Weights of a small transformer language model: RMSNorm before each block, a variant of Adam for these matrices.
MLP neurons of a small language model. Each row is named by its layer, matrix (up: input weights; down: output weights) and neuron, and shows model dimensions 0-255. Each number is 128 + 24 x the weight over its row's rms, rounded and kept within 0 to 255. Numbers have three digits each.
After each neuron's rows, "fires on" lists the tokens most often at its 100 highest values on Wikipedia text that the model never trained on; "fires before" lists the tokens most often just after its 100 highest values on Wikipedia text that the model never trained on.

L6.up821:133165163134119120110123098127141141108132145123162118147111097162111147154142123087164103157089136139115123141137129160113179097159124113117151147144129152114166117119140151118133095155180129108123181166147178113144124118153139120132131104137110139127142122160119127113100153162115107120164140136052068096144146083140121126121101104100126149134123116119110095103098120113123138176151123141093096113136131161079140128175148130114137124134150153131130101110165155094092141143106147147159132133105180130098135121057146100163073119122100125098120116134126131111093108177142122120165137122105155129109174111086154116105120125176177129124132126126106178099157118105115155140132111146096109117112115189135135088154083137123130129116105129095121124150165116109122105115119097
L6.down821:148153090094083108142102139155114113126088111117081205114113113151113140130145110140093077146125143136088160083072109114132112141113121129168163151164166077142131144075135136126124131092150117141139070102128102115118137172145150126107103142090106100126102110138099144169124119147122115142143108120144148140089154120151135135122143155143127106097120134135114116118094116175128123115120137077102125169086146109150126142146140116149113087146114091086102095133149100075147090145117123157137162084183133107138081131146124180168092112123121135133123112105141132127130137147115097153131136120127109125089181121124125143090120140133128110115103105139130156137121175140131106150123153149115151164085115121091084142123115114143135131156167138142118116139151145159125102159107124
fires on: "\n", " of"
fires before: "|"

L11.up105:103115150120151160125115163142085145111096140114103103120107109094115129143157144104113108095136133116167129177137127097111117123100106123113150136156124168137147130174098146140118145164118129119073134171143171082128149158152115109119138096100162108107130103111111123074097119112121143137102160172142102091110135155135095117127126148122164136113129117104149147132171121097118130138100134066139123174160089135127158115144075108154148130097182106136141109122131129126118115108130093131112144117118130110130134173133123094185131098146122090147115118136155131132120173148153101140163158102119116105104109141113164097132152140155141129070106188112146148116117128123115100136163105128130097159104112129107144165169135149153171133130106084115169091143118090079119103149096111
L11.down105:113148105135139137127125185107155105171090163114129118134148121124089164146151182119144153116127157082089184140107149111130128118123109147141106143120095158155142129160103125101097142133144132134137159122122160142121122162106129152114097124152162098100118174124184126115090141097116176119112110086094106109135161083116086144128142165122136129128159160120147159124129122127116104146131109147102103057135114109139161107125159096139136100104174107128115086163142088116112139129171151120124114138112119087150132163133061154120127112135102113141133110120102090145175167137165102098117142116162106087136133144072112122143135126125130125167124091146152111154105160129137148145125103123159069154081146121161141128137131117148140135104126125111151152111125116146134184119139143
fires on: "-"
fires before: "-"

L8.up240:118172114184108089136118105119107125146118144128146124128108113086204115117121096132148126126185104134123161134139097099141118100129147134119136155114122150100162098080136109131127157143139124136112139088142083142081105126149093138130126141182132133128059108118117131110138162155112155134124099094112085092144132145147127123111144086123128107121115120125153105117123140148152180148113090146134075129166112118123122121128134091141108135141145139158124120125142125133135091123146095128126120157095118121110125173135073154142133144148171103126103091104123147093138161143139202152155096129120118120128157135123120189180127116102133135152109135084092157129115104065113132091125139125105140141141170100139120123117105115086088125106120148082111127154101140108139110085118168
L8.down240:152119109139144128111121125113116095135167136113145127118122119136145138144111124123107101102120137168141201157102138138115122155099143109076154132129103094088128162106162084156144156136104171157145128165149138117146135098128136129127154114131126164128124108155112133149156120097178122139105116122130112144168121138145119122112130102150123170097106128168147124090174126127126163102149144125141117167091129134097127131147120070111146140175099128159148146115154180158139162142099136145116104102134144138122080081128138078148125168088108115124096129180129132141074147127135085139122114090145120119093100118089123113060134128111134131103127163138148124160150139122129150128112095119124114115225154116140145070167111149144133119144102124106119125131149112143161098111141102
fires on: "."
fires before: "\n\n", " The", " He", "\n"

L6.up58:110154114100100136093133081112150110123124166127137122137173172125097130114142103104144122129130129091136107146160125127127179077165084093129151153182139129122084099130161125142138174102124155144147154171168142083145131108142155134126108124119116137141125131178120136098140128148135106147130121127094087128102160113120151141140089159157096124118112115077145157093139090115100133127173120114152150119139123164101147130076144110111119123148151149145147113150123136081112120157142087161086165147135130114092121076098140124082135112144148087111110101124135110135149180130116099125140160130143118111140152154109124143114132136142139124134125096171144146146135120160083149153088124111080166148119134142112130129174099127108077173118108192099101122122149157105152125122130127
L6.down58:163100109124121082143113124149115126144136117121101131128145146127123105151137138143129102104136180107117151097076154091128128126127140159111157130121162131078155155122141079146155110160121117103124094140140125133154125150176126093115126141128162128113153149068112210139150155146125129149127100100146116137126168106128130089118105170174102167092111114144107087084078138125140144144116116122107155103107118091110078170147169138107113102143157134106127080100125149126128097128111158162126134137140154147122103134128107108147103131119121128162151123123116147137120123135109090148128132143131131160121161119108115166085105102152145140133167120157112123145128101121116157118126132128137140119144158131162125109089138186154128171164124121090095103161089146112217093105147118
fires on: "\n"
fires before: "-", "|", "\"", "S"

L21.up177:091153128141142099144140127151117135115129154137141102136139120136142118108155118122136112107117113100184150132169073125137131135127134075110084145178153106148127162135141121165114092149132130147124114105150153101149123102088121123157144121094120121133114141150168140132128148167119197118115092144104137086136120137092138092092091096167124164130142137097171119148141140129152118078138152138124081083097121149098129105158123118144136130162167150114104084126128130109117115111132083191110105178091101134119146144090131129119102127158174124081115089110088124142120170119118155127151116100098110117128111135111140076153126148116167116084152135109106114099116093162169132100114118124111103114089122148161111102122134142157139149132104176130101132114098135137119095143098170
L21.down177:154143129136131066153133127097126124138129152125130122093107107169087204117141146170162135142133105144140084117119185109153099120049147115090120107144204145122158133104132112159117116142191126150153149099086104123115133144116110148132159121130128149139135134119154104162123144155140108134162131116132144158127084100147108141088183109129121141113129117112132132142168117108157116124135133116106089093118126136134157135138120166174108108113134076132139149152106103141167113113140132116110107133107166147118096149109135142096105116104174135127136149112107160115143110183141134121140109128118118085129085130091081141157121125121109149173154130090130139115140106127129161120077097147164110147118131170140131107173115113136098134148156125137119149160126089088142116101121139
fires on: "–", ":", "{", "180", " 180", "["
fires before: "2", "1", "6", "3", "5", "4"

L8.up475:107101140141141118123147137108107130123086137165116100096127140152133128132129138109108136091076117140123123120154125112115127124110135109144087161129143116125120132116102108140105096102113149157110125138163190133098158125095118109149138104164111145121153096087143142118138143141158177098127088112146101125140150186152161189098090098106135131121149119083144092150138147093143132130139113104119121128147149129144104087086127116150165117147137085110182140136081113105078139119141117168115142115142131125080147151128108112135088114134126101121129109180103094133128164101137170172142108141111128101148108159096151093149142114074112154141117126067106126136154118160141156115097145107123180162166121119116138140150119143169150127118176122112144109143128165137092065138130141
L8.down475:146109149131099143121133116119139133129123104125097114185100105099143152163092100112138130107083101127111109147087153168098131156146145125118147113110134086113150109172126157108105119165167096107108131146104098128077108148176186105095163096123179177089158140117130100140142136103113105163111174167123112111125117096132126124156168144123131152149171124150129144112091128137139130114130143125129120141097130102116146106153129085086113098110151138110132151122099087128130103149135142101133149128151109168139071131108079136100160131143128136113132115091106103144131154089105134155122110116154107150131120141158120136149119133132094140155140158160158140132125098107142116133124118141131106119098106111204139149195127099109130144137074145152101128082163080103121132102112120
fires on: "–", "o"
fires before: "1", "0", "2", "3", "4"

L4.up969:120117171129116158128152083141086119118100107115111121139179138106128123116161142053117087114121144106140124141121174164158124075191097115144133156151143150155143154131112113112138094128129107121133125123146128105111098100146134128119136100111097103117083109170148124100148130135096129120084089107142131111168149146084128140108136137121149133109155193061154112128113133116077126111162133091116129124133110126121172136100170123143091141142127085110120123167134135096072132111130114163155163134143111104138132108100162107129107163153149144110164131109143132102174118142124115155169133169103107044136112116086115111123134131127122103094114123114116144098171138132140125133148139124126114161115155119123070117114125090158131151120142144131126113118139144106083115119152114
L4.down969:136088059138146113143098117099109171099139119140121120174131146128123153135134158108128125075121123114125135147114150085088083139144171141095118179111140128145134135130122158107110117107086150124122086158113085164117136109123144117142146157141170110148158173149150132174130126130133132121126126110144130132136157144144139110093113127151143103124156096114136114133149110130136090092123111134107110151167114102145112116168101078168142125167152153129084105136120098136143156142104176118168111129086156116121066138182119178094158112136090129145080127119113143114097144129115122152119116158138106162120070141159157127113126161110143119148109133139090091119112098126136097138115101139164103124129157087130153167110128156163098133084113127120134113141103117155166102156121090
fires on: "-"
fires before: "-"

L6.up608:130125147104071127131161157147084118118109147155143124150150180140135122149166153081147083138141155126137174160094180103155101147159108146147115152142149083183135130107118120139165106115130120139124160136150170117141122116130108140138125140138144137117102103171150119096149138126121156095143141106112141143150162159124151153124120120124100127169130095106136083138119123106134114121139067155111129105102116159150136164116146102107161120141137152128123124133134125163083121098139120126151146107113164136159152131118172136097096173143120086133174120125118119094117102147135149181157118129091134114148110128123173098136149119117097110132069079123091139112145091079105120087143123103128173082123122115153118131103136143119133106109168170103190125130119121131086149163128143
L6.down608:137096125164156091122089114101142122173162136148119135129148101125114110147136096148101131100127149133144180097156065163143137161116143093130170090121082155087150111114075144154114138129183119151132090117118091142119110140128127117068148138099131075092108127104124123140126142134125102111167133160123149088135121131128119082159172134098148132123136132149151128149121134163109133077123120125107120116140140102131063124136121146126128133134153094105165093118144078086105147152095111177137128167103118104110111180119094141141151126092124131132107089138092139102160174122120145132157139171150089132127113135120142148138115110125148143155161139126145100130120134139146164123111076122122129122111101163151167154144120122112121127125099138124124148105105127146169104062106109
fires on: "–", ":", ".", "tt"
fires before: "1", "0", "3", "00", "4"

L6.up183:109168114159129139122170145148080091137156193153113122101153131157141167156141169125122119167130131106134188124148143132143113112147141114112099139121129094124133100109137108128160092149136108171120136114133143087144123119123123141137086143148093106115115099173148129148132182140127126145156091089118084111155127154151162158150170111120125143114105150122147110123131120142117131146121078073123135108103137158139156113092137106162153119155123121147156154139140082099129106127116081122116128102125159120124168109095087164177086144123127096107142121146148151110153112151140127132146106132083141118149115141092199081150123134112114113129080103133127131127128111076163125140077148111116107120106112130108093132171162112135161122130139149117185149121159149120112108159097119
L6.down183:118085059100096123142140131101177116130100094194126163138102130111159084107116121111119155132130077131102127136156133155121110150132099105141112113140172127140105124141142162114073172143162116094115122071128083109121137163153121170137146123119120082123096125138119100136082101081105109143100161145121138077139131101155115089125155136104126109166148114171110140168133122135133117132116103116105122158170116124125117094139135146140100138133137122138105129106154143126096180145126154140152149166109140111120138118101130149087166127142112121119076181121122167101127145124099133113104114141140123171156103141114108171169126136126128133147155145133169138110110113125122165098116146149094166116148142117132098132125083132109093120109120106155161140151140144186115160133138160
fires on: "=", ".", "-", ":", "tt"
fires before: "=", "\n", "\n\n", "0"

L8.up346:136102108128140090144152160171127103126091154146151131121153100117135105139126140096148138121137144121130156148052150162132106105126099107084143140107129083135122139111095119117164163096174137122143158103107135102171114102152101130128124094116140106122111109143149131133113161104124204104102148127102140124110147141084121182126144149138165145133126121118152132136167097112117115146092149075185110065133146110128157129121138081120133106133162105104142119155144107127149147125127151131116169113156131145136111108090114138142097137144176147108131160128136107131128154114159133117169059155141160114120122119084096129176125063126119146142139157105140107120136092110086146146098120125133095115128187095139122098133112111121122124127129117070113128149139148134154082134140122
L8.down346:109131185138117139144098143114111140129161135126144113145070130135146162128113135142126142118065131168113070131166109102101130110150146123181144161135163143159127104143149073160121092115103129157125162128143112136114127136136145131105177140130174161142128124149096168137145121149161101132100148160103098162171130113101075079116138119102120137134126094107129142122134132126154110162131115116111119119103146103116125113113082166103110103147137128127146179158102143158095137124107105110117147150107107108163112125175144154104153128099101147134144133163128099151109120120082144152097144101126089124093149146159150110136149142095123130144161143121118119155072146170143110169155142158103130104152103155138170169093155160090177123107136119159135134124116142081116145124137099
fires on: "\n", "-", "=", " (", " was"
fires before: "-", "|", "="

L11.up756:120118119154145145112132141141090103151115143138099135071090167133141121137120164132131164106106145117093132113083176138152143106166126108090175137161140114122123093132115135108118109141147113165152125146156179086141134150113073122135129133115119138114097113129104155102103124120148111148115104097133144122146173164126130136126136140152127157118142142077157084132145132132125118191121135116164141148107138167158166155145119142127155161106141087108139097126096127113106108137159116126165157155115143126136127094103094098156107122108153138116116172118151110120130149106087146170131151160085148130085152128063103156131109139171115138140075127134135120137105096153111191116126136137126096129109171135077146134112125146116155097129152120129174126092130094113116090154186112
L11.down756:132161112126145118121103159171087143099132106122127119192173148122114107149148138136199117140098147130121098113122142115162150164116124142134121127097110123156142128175085103131150126126097156104121084131143108147147097094100116148128130149146169118140154130097147140120120107127134108154100094117158121125173150102165130112147106120116106147107153107120118138101117108126147121150165093142134110103143125142113123161144157108121137127118117148125107100156131107139112169128156149171121126149172093102139100172113138089163168146128136130133111104144195113105158111102121139129140166167123145167123112148093131162170081123100107163160134111181184109157118151139115126175109093155103085137093150123142111123094159115139122144101162102145139108110114147080127126188134146
fires on: "-", "n", " a", "te"
fires before: "-"